Part of a small language model's weights: 2 heads of 64, vocabulary 2493.
MLP neurons of a small language model. Each row is named by its layer, matrix (gate and up: input weights) and neuron, and shows model dimensions 0-63. Each number is 128 + 24 x the weight over its row's rms, rounded and kept within 0 to 255. A neuron's up and down rows have the sign that makes its largest values positive.
After each neuron's rows, "fires after" lists the tokens most often just before its 100 highest values on Wikipedia text that the model never trained on; "fires on" lists the tokens most often at its 100 highest values on Wikipedia text that the model never trained on.

L5.gate447 [ 98 132 102 140 131  94 106 116 115 121 167 103 158 135  99 129 140 123 134 135 118 130 117 127 105 105 142 123 107 133 123 134 134 156 183 148 111 114  98 158  89 113 131 123 117 119 123  95 132 153 161 106  96 134 162 157 121 141 124 140 158 115 147  68]
L5.up447 [ 81 127 143 126 132 153 138 131 139  98 138 118 148 159 132 136 122 117 106 145 113 158 130 155 143 133 108 115  83 153 119 147 118 149 117 155  86 135 162  93  93  76 176 175 107 158 158 102 144 158 139 147 107 132 147  84 156 152 121 136 125 154 156 121]
fires after: " N", " wh", " S", " n", " al"
fires on: "ep", "om", "av", "am", "v", "il"

L3.gate181 [101 128 129 101  61 108 175 165 126 138 102 115  89 111 115 157 132  88 110 123 145 164 133 124  88 150 156 131 153 129 132 125  79 113 136 124 157  84  89 101 153 138 115 144 112 117 125 130 124  90 140 106  91 121 128 140  93 137 157 166 128  75 132 158]
L3.up181 [ 91 133 117 156 147 133 175 140 173  90  90 106 126 168  88 134 128 152 107 185 154 120  90 137 129 150 151 132 101 138  57 129 124 149 169 123 151 132 134 158 120 104  86 133 109 119 113 109 121 126 157 130 106 126 128 124  74 122 121 120 128 157  95 126]
fires after: " l", " re", " sh", "ode", " imp", " \""
fires on: "/", "p", ":", "d", "ive"

L5.gate440 [143 132 134 164 180 138  98 148 106 156 150  72 120 119 111 121 112 207 126 190 173 132 184 134 153 117 108 156 170 130  72 119 174 157 128 169 128 125 161 141 100 119 101 143 123 103 152 101 169 148 108 117 149 150 124 113 119 111 140 124 131 132 115 167]
L5.up440 [156 105 120 109 111 147 148 129 140 113 143  81 141 101 106 136 113 129 125 114 115 116 110  44 138 135 105 154 115 104 109 118 131 132 192 135 128 126 126 158 150 157 145 144 119 154 110 119 135  87 122 160 125 128 144 119 161  96 148 136 122 166 112 134]
fires after: "th", " H", " Th", "it", "st", "ant"
fires on: "e", "or", "iz", "l", "le", "ind"

L5.gate362 [137 121 140 122 124 115 145 135 121 141 153 126 126 109 166  78 153 129 118  71 155 161 145 122  78 115  87 142 151 120 132 133  76 121  88 171 107  93 115 143 141  91 133 133 132 151  93 176 128 115 150 117 131 164 134 163 145 116 119 136 120 101 174 160]
L5.up362 [100 138 121  85 106 130 112  66 168 132 143 120 111 114 146 109 155 147  93 143 102 121 120  90 133  94 145  97 129 135  92 126 120 138 148 157 144 118  84 124 109 134 131 155 150 163 123 177 130 130 153 113 111 110 116 118 130 145 148 123 162 190 166 173]
fires after: " sc", " r", " se", " G"
fires on: "ul", "is", "le", "ored", "ri"

L3.gate63 [118  81  79  93 100 156 157  89 130 122 112 166 124 131 190 159 152 115 133 127  86 120 145  60 123 162 130 127 127 129 138 147 138 159 139 138 135 156 115 124 137 122 143 152 149 140 160 126 106 145 129 134  67 122 102 126 129 121 117 156 129 123 163 126]
L3.up63 [128 132  83 117  87 151 132 112  98 133  94 143 144 117 155  99 145 112 162 121 128 113 122 122  83 161 150 136 112 117 118 154  89 144 144 129 167 160 112 182 124 129 131 118  95 118 177 146 107 185 146 140 115 136 110 104  91 118 124 120 106 138 130 141]
fires after: " pl", " th", " W", " w", " dr", " Pl"
fires on: "at", "ug", "ir", "aced", "us", "yl"

L5.gate343 [ 93 105 168  99 159 149 168 160 102 137 142 118 113 104 133 114 126  91 125 144  96 153 105 167 119 114 120 142 134 140 132 131 142 113 141 143 125 112 135 120 121 113 142 120 131 146 120 149 133 144 112 128 146 131  97 108 135 138 153 132 164 111 121 132]
L5.up343 [106 106 135 116 136 144 149 122 124 173 133 110 121 143  76 111 146  99  96 123  98  57 100 104 142 123 109 126  99 137 110 151 187 128 182 124 109 162 114 121  85 163 110 162 121 145 128 143 167 160 156 119 126 152 115 127 151 155 131 133 115 159 141 108]
fires after: "E", "P", " imp", " te", "om", "over"
fires on: "ro", "le", "m", "y", "fer", "uro"

L3.gate375 [130 116 190 105 135 141 112 110 121 126 101  98 122 134 107  95 118  94 120 146 148 150 137 161 173 131 134 100  96 152 110 122 128 153 179 112 140 136 110 155  87 111 164 135 149 152 101 153 110 141 156 114 150 144 131 130 143 125 149 143 117 173 144 127]
L3.up375 [109 108 149 125 130 175 100 152 128 135 109 144 150 116 151 116 144 136 129 192 118 108  99 139 131 157 113 157 128 160 133 144 144 151 121 124 184 143 119 148 141 120  98 128  82 158  91 151 149 169 108 134 121 118 112 106 122 162 142 118 189 131 135 142]
fires after: "A", "P", "B", " Lab", " W"
fires on: "l", "t", "r", "e"

L5.gate140 [136 164 152 142 115 130 148 134 123  89 140 119  77 154 112 115 111  76  92 102 154 136 139 153  91 132 162 135 114 125 141 175 100 120 102  87 128 126 146 104 142 146 142 145 168 128 137  63 129 117 175 121 128 118 136 140 119 128 123 131 103 169 119 112]
L5.up140 [127 142 121 136 142 112 137 150 136 198  91 115 104 131 105 122  85 142 137 170 149 159 173 119  78 146 116 150 123 157 122 104 131 139  70 132  95  53 126 133  97 144 142 136 122 152 178 110 137 129 152 125 147 137 103 154 178 170 140  95 113 123 109 143]
fires after: "b", "or", "l", "ar", " exp", "r"
fires on: "and", "ass", "on", "mer", "om"

L3.gate262 [ 89 147 114 131 116 112 132 135 120 122 127 116 117  70 106 101 163 129 156 148 124 117 132  98 109 112  94 118 153 127 124 141  96 104 145 112 151  93 171 149 101 133 152 133 151 139 139 127 102  85 119 144 165 135 129 117 116 119 109 187 122 107 141 149]
L3.up262 [114 174 133 138 107 159 102 172 148 130 113 100 139 164 123 105 117 110 185 129 120 169 132 162 155 143 127 124 123 138 156 125 115 122 140 125 107 130 123  82 144 140 148 118  82 115 130 127 123 129 146 138 166 110 110 122 131 136 136 153 107 148 105 114]
fires after: " R", "R", " r", " Gr", " p", "or"
fires on: "ay", "ad", " trad", "am", "e", "ract"

L3.gate27 [154 170 118 163 134 137 106  92 146 148 168 160 118 114 142 127  75 104 111 130 111 125 121 131 140 150  80 134 141 112 116 140 116  81  91 127 172  75 110 167 108 147  88 128 133 127 109  96 161 151 183 128 133 101 171 174 104 100 109 158  83 142  95 131]
L3.up27 [125 132 129 102 119 161 124 127 131 126 143 156 144 117 122 116 130 127 135 134 139 114  92 119 142 118 197  94 139 117  82 154 145 114 167 126 136  97 153 109 188 136 111 170 180 123 117 148 131 163 179  91 129 125 139  85 136 120 116 156  82  96 130 114]
fires after: " (", " m", " mark", " f", " rec"
fires on: "born", "inist", "et", "ogn", "ess", "ut"